From a checkpoint of a small transformer trained on Wikipedia: vocabulary 32768.
MLP neurons of a small language model. Each row is named by its layer, matrix (up: input weights; down: output weights) and neuron, and shows model dimensions 544-639. Each number is 128 + 24 x the weight over its row's rms, rounded and kept within 0 to 255. Numbers have three digits each.
After each neuron's rows, "fires on" lists the tokens most often at its 100 highest values on Wikipedia text that the model never trained on.

L3.up2869:114142149123148133143136138129077129135119153105126103131164104170104127158086087153116166140118167112099151145124105120105120086168114149103164138122142108132084136134120121133102126153142161113124134151111160111111135146157118137130149147105151137089088137102124177141144149170110157117
L3.down2869:083160125105084148119125165159102129125183132157134142140127086149130146112090122129157167106166121152159106151117136065074131133134091101181133151122127093116148112115120145137121136094144131131151161147118118117090140127133135084139152132145190146113112104076136160090151133130125136161
fires on: " | ", " "

L3.up1287:119133157123143105138162130119110135108068139182106134097156106124155121107107112089090164113078120107142134140131164112107085147135158100103143135112156144158128152098105154148106103136138116101099107134145139153129158131135126145176117114116110142122127152126103192097138137159155120118
L3.down1287:124121132176125118116147095110141119103111073150086147114109111116100129113146071150148111129114110104108129151151144100120123125135114107115136148105147143155124127057125134137106108133108132107156132117178158149090094100143088142115183119175127100123120131133080168107128132114130168156
fires on: "\n", " | ", "| ", "|  | "

L3.up1106:071135120111110124072117133112141145132111108134094101131101138140115111134110111169152134125137119099102091094133155135094145154146103155124119115154136133114133157099135104127125094127135091095082129141117129161129127084120150096133110109139152137145129182124135145128133120138130142173
L3.down1106:087124146106154083138144126118147133120123075118130130106125135133155149105131111110104149158107113117139146106132108100096106126137171135111111085157120148110109173123130136104175122119102165089119119127138161161110088120115114109150103111144132108078121154105116164143094132129154120121
fires on: ".", "2", "×", "5", "C", "R"

L3.up2234:128099129146137091102128126158124158113127141159146139119164108130150135163141123087109139097108132128117147161124141113095132110137145133200145112149103108135121109148111109134096106134121117110181155079091156160121139126135104125089114168130088147128091156123129164169098124149137108132
L3.down2234:112114077145118088119165093119118103086121142132201130157180150095122102138174126089139149175153111124118109146162174164163143105114137115138177148075118149121138141095116111129113125128120127142150132140119128152153120128138135104122180123136103102123132140165120168117125105151117112109
fires on: "'s", "o's"

L3.up1542:065115163154104148114097079151072103180124126123098145121128115195115100101115091108095152144121130157143118121136149111108113128135129181154125136143128079123128093106137136143137134127166083121093149127088111076097108127105158131163128096116130148105119191136100109138131099144106130096
L3.down1542:151153123123132145137100150154117110094153128120128154140116104118136102121166135123103114127119150124162130130132129095096127135123126147112098165157092133147096100123183143132129090093100120079106149081166074116132110159132119109158097113089129097082114193126065148118106139171078113103
fires on: "\n", "| ", ".", "; ", "|", "\n\n"

L3.up197:100136119104118130143162155182131135140084155125124177124136150107164117122132095109100140116102167105112146138119131104103088114112177127113158067148168143137135158100132144140116130107148102121108157165120132142131126092148161107132109153125116177120152137106129103115149108131132128125
L3.down197:123142147094077117163113147153155109114061107132133170097121158120155153127126124104093120115153116152114101130132141140134115153149087139134111138085110108126099120126123119136158148107127105110139139115161098131125100151143097126140140131093125103138112061158079125101181126166130130148
fires on: "\n\n", "\n"

L3.up1006:143171119137132149096146146110145143144080118135072105122120103083096122149136150127160112151094100123178107078114138115111140132127130126144149111151117161129124155151107143134153128113134149122120117138073159152152131128071194107092078159121073121129115137125119143130141072132155117120
L3.down1006:138139155131149106107133157070119092110127129134079105134098136093086129119130101122139118136127151126193146144166146107108095156120133131129137127113109132115054064137130138132105122161132151110131110127155134167116111100152092128112095116099113103134148146134119170169173158153178160152
fires on: "1", "R", "2", "; A; H", ") | ", "I"

L3.up322:128133202142103125190171153146141129116095103144155144137119161112131107119122101121139139185141165101174127141091160126117128127156139158148131153146097112145106136158125121134101114117170116128116094088129127110104140140111118159158141128084122121113111121115129133101046127146094149072
L3.down322:132162096154114124154106163113124088160125099147117098124130093130150121152160130154120171130162151171152097113123152099129158103142161096123113137130136097147140134109156141147144102141150068141180119128118136123105181135120136114135103122132100172096135135138104140151138118137142106141
fires on: " that", " and", ", and"

L3.up2744:121080149116139093117179110180113201163093159074090105111181131156064124103131105104090148172109168067131171114113155110102103117143159124105179074122167129155132168137101102124099107126148157107135118124113130122091123126126174104160131116153146165098109133106186114129109106137127179120
L3.down2744:122152192181168107089143111094113123098129162114139125138170101097126130148135097111113092123110092107131131161132149187188106129123149129125124160087118137123087132125144157129097107156134106124127123131103173143163137134132134092092141144147139140106114137144121159136101127141121131112
fires on: " | ", "\n\n", ":", " |"

L3.up297:136147120116146136139135143158082117113095139153103140118143115141153081123116099089138155142060167115100139164144123133113082119114170099081153139137117121133122124144114134126112098101115128111114157143157144172133115126150123118134161129130141127095100137144145117158105109114118159113
L3.down297:091080131147129129149074144170095107138110098098178181109149088116092084128131053127122117079116168123119155161114151103122094158079080134110140150109168102126128139111135104159152112094104135183146126133181147121102088115125140125127144151142131126157134132136127141142165131100163170147
fires on: " (", "\n", " | ", " "

L3.up567:106184155138124130115132145137122119146092126117143095128178140185134127122081135175150162138083143143137131161132122125108138084126067143112103144106154125137138127107124103119128134103121082163102131101105129099118135124159150092145100112140126194137101151105101117095150118142139135164
L3.down567:139146131121127110152105133173131089130107070127113128129115146089102131112138126107119138137097118120129136133145183108122119124131100063148139169122104113116114088116153111131154112115140077123120165123130107116131160149122132104152168125165137069116109098167110125120092101068126164115
fires on: "\n", " After", " after", ".", "| ", " before"

L3.up2339:120169169110163097164154091143154130144108135085104171122180109110159107140115066138132158140133133116153117130112108125129145113166128123102128115138141133133127139119119107109166102120141092132130155086120132119116134118134164102172115098130136147108141121092121134116124140131094125140
L3.down2339:134155131100143115125144136160147125120143108139114145120109138129115143145147161141159122151128114083127087122099124255255167102139111143153133130129134129116182104127131120110154140127145127132120163094125128117192164143116132117144156113112122143127087166132119133094127108144143132142
fires on: "′", "\n", ".", "-", "°", "1"

L3.up192:114168115118117107091163116163157157127098134117122105118133107146157108154140127166149142117098158139111141126083164122104131117132123086142143108145134116151140144107118137145126107117182154109132128093125128138108078126121188125130106129103109127100119145147174152124084110131113114114
L3.down192:082130149129127078107108167180130116126115128159140106134123164128175163125132112089156124129096108123162100112124157104103141162120120129183133096109102145142145136116135145135114157121121175077126126139118170152120148136108149109171119158120131091151113143125099165117149065093135105122
fires on: " | ", ".", "0", "–", "h ", "2"

L3.up296:087128132142142134128126102171133159107118161105131102111179160139157121134117119108123162127155168129156127102105185087121124132141148152159150113169156140092112143069122146127140123107134133106100178092130097162119147111103175087126129145129139114127145123156167132165118140134158118118
L3.down296:145142107118111155128151107163119157130128128134097094124149108108145091130160087095105140126143168138168161106144161049059143120082156118141194150106110101110112095105125116132126148140159149158159135133143110140143124137126132133085112132122089135114122124114112151123149088121161107104
fires on: "| ", "2", "\n\n", "\n", "1", "- T"

L3.up324:123091145105123144088192128145133173157066148125104157136075129130148135145103149164073135119112129092132140111058131121107129127149120161100142109132123130135109135087097130123110090110136120159115122173126106121099133121132190107137087164106107136098087105144140129127144111136127139136
L3.down324:125145123119148124079097091146115120099113125135152141130145109078163139152160134105114118097137151107179095126088124135123135135143119124096105095167104114180105140153146107109146134127108086167112151134132137116142098132097107117139084120131121111100181118139138136177162130123109138118
fires on: "\n\n"

L3.up515:119109137126121118115150150160138156164097138136164122111123141144117098136139098120156120150125113128127110118099153095097117130158133104104126136161100145109124166098130092137148094115138150088110179122169126150116143141100179145114123126143120194129140148146107129116149115152131117150
L3.down515:108149120200125091121137144150101107118150159110113169113168145104184143113137119098136142109145118118119125138159170140144154175163129120121140086138142119145170146129137118127115131127165108076106140128110126160138189126154123156138122151155134114123141110115100132149133083072146151191
fires on: " | ", "–", " |", "1", ",", ") |"

L3.up1473:127122140152145104114132138127077163104079129141112115105133112133146143126145119131187100181121148131140091119103143123105097124135158118152138114125112148135139158116115120126121106103145122074151168119146122150115091122146166130137112133094124173087119115155106109147141112122133118099
L3.down1473:080121097169148094100112131140150110116139160103140144132130157057148190135157158099151163127133116129124122100107115126123127166153120138152115107135158110184116115141154138162141117072069150073109145142131134123157118099120125129131145136124153149146122183116133136126175129120119130180
fires on: " | ", " |", " |  | ", " ("

L3.up2318:139141115096108111123133133142111123150101148126111131139135118094144136128127106113113162145122184096116136097103168120098107091145104117089148132161151109125112150096084166140109133163127131106097119168099099117115150147143159124125131130114105152110094140150148106176133123136128154117
L3.down2318:080134126120115099132151108148098107075084140150146135124156153142143153104093112141133151148087134120132123179155114120134163114104069151117118145132124142116145128133131088133146102132105147151168090126148101090132143150124126159119098140110146113130129132134089111101132142135137113091
fires on: "\n\n", " Other"

L3.up3212:140112121111158138130171106146109128099123135105134132127176104140164125133175123095139128120118126142142127147123128101135112094115122124121137075117124162151105096117092146132124111154136122110121166064173130109114130148145112164148098103086138111118108152136171124122086109122173126113
L3.down3212:110132123133139157120138129147156140102134119128143122121112214117114118090110135091168145126140106131102110120167113120122185182127124174123133136095118145129121087175142116102108141154134131109099129116217115140127109127161097126086095115150103086144116140116131120143104139136104140143
fires on: "1", " (", " | ", "2", "\n"

L3.up3087:115131114127107120150191142151132170154127135101159119089151160097156131140124114085142119129121160121122145155160127106123095152122148124191145114188119156080115114135148130137134077136106116175154146105156086149129118099137151163091079112105119153117132166129156124154121096163123107094
L3.down3087:110128134128135107123126170148142142092094163116121149111139087170136096121151118086116125126136142150144114158093164127120133114097165148143160157126116122129109129114112152125120165120148098146116144123074097113169157127145159122155126168115115130096132132176135139098132100167123112144
fires on: "2", " in ", "1", ", ", ":"

L3.up3542:088153153115137130087155130152154146137047184120148125131129151090150096124137131113120128122107119111117139090119102109098096109103158115147167054142141128140101127122132155148139134150164141171090140082135149130095134129112153126109135121120137156112093124089107141129115142112146139132
L3.down3542:122153128164108136082107127136103147118096172158112120137116127123167112147113138169144147113150096138104096149101097064077118140148091145135120145135123115096117158153123093170115122174189103157060137130146182134140118156111109153123100089123085135151125097137118149158162148154141110104
fires on: "\n\n", "\n"

L3.up2789:123098088116136129110127108192127154130119144115128128097162165156104095182162121101143141099108160111149150121149137116119128123119180116125143094110112152147106145102129125137128109155155094123121119131108148124110150174116145114150142141098139126104097141139124154153123136132159126091
L3.down2789:128125095148140111100126143121159113104137112114097128137095171113098127146130097092138106128118187110127106166183152106108130118121142140161104148156095138093116163113123116125160138116136145133145168123134148164135173144147122102088120119161127113123101112091144134117111144107130136153
fires on: " (", "\n", "i (", "o (", "\n\n"

L3.up2708:129154132144126119118120094154112137132082139123121130122163073131160084151137131151136140149114139102171144125126143140119139119087163114115120093131117146102145109113103167144171117118096127142094136091119151178143155143154148133115101129135077121136088151108096128107152111147123133176
L3.down2708:121121112144103155107114143103123134139110094099108099133106110096107099121148093136077114109127148121141148144154159107102122198109113130085096139112140115139147130077080128113107108103118110128148159144139115159067129132103153145090172140145123135155111129116119103105136153107136153146
fires on: " | ", " ", "AR ", "0", "5", "u | "

L3.up2808:128131136137107136125137153087108165126146093133074100088107127153083117123158097132105156111133134126084098126092147104104117142113118129111134139176126095129121126132119106117151111129127154151103157167136156151126126084120122111147111088133150134117155128146144128128106113151121170127
L3.down2808:122122141115105143116103108106131125163153082155175137140141143149117133120122107154119094122155119137091119128116105084108164164140078128148126128141140111114131106111146142126112100115096119134095071133144132129072068157085147124132150123146140140152151127113110103119083139143129144080
fires on: "1", ":", ".", " ", ", ", "R"

L3.up1634:100145123130119151134138082168107122127113120126134167109140130181145141107096152121161131123070137118131131121126132112104134093127149185144132092130130130109098119107132083130125119127181146091136135092133109079110138105130107076123137171117133144110100149126149165101122096169094136121
L3.down1634:086121144092143149159131125135138089144138121090104116133154126162134113099176069104103154174125120153153126166140150179176106107155158137114134135106141160126058110146119146118113112134117139099148082127128137194142127123128139107157123172084130116136157132112153099149135164160103133176
fires on: " from", " its", " and its", "'s"

L3.up3115:104133121146150087104151124143159162120151135150133121116130109151173089128138116129121129144079172110140122158108126107106104090122153123136159113130137177115115141110108106164157098104139123131159141166108124170109102116128180135142110132125148147115095125097130153104094152129122135102
L3.down3115:143168142142139076116122120099136155107078138125156104122120119131123128119137111109113112086138138139116153110155111137122118120159102153144124147157164069062122152134112116136124138098103122124111122132130127150131140110133094137140130143140137111127108083119111136137117155101159140143
fires on: " ", " (", " | "

L3.up1325:136125111096102116143192151139140167149088116124119145140136147136160075118103089116132121123090113117132164143104115121101115151176149118130131123166098108145114145116146102123076139118155099140123104124124140143105108123147143137152170111110093138127102126072165135148101140152119140104
L3.down1325:172192097117100078185094123175136135147121131128140090141145091113123116146100102138123149133195104131163092117109160120142127162150118125126121138132115165160131125131125153125101129158151133140141100120124157106106124129109139096112129131131160141133100110134163108109151124166124085104
fires on: " and", ", and", "ed and", ";"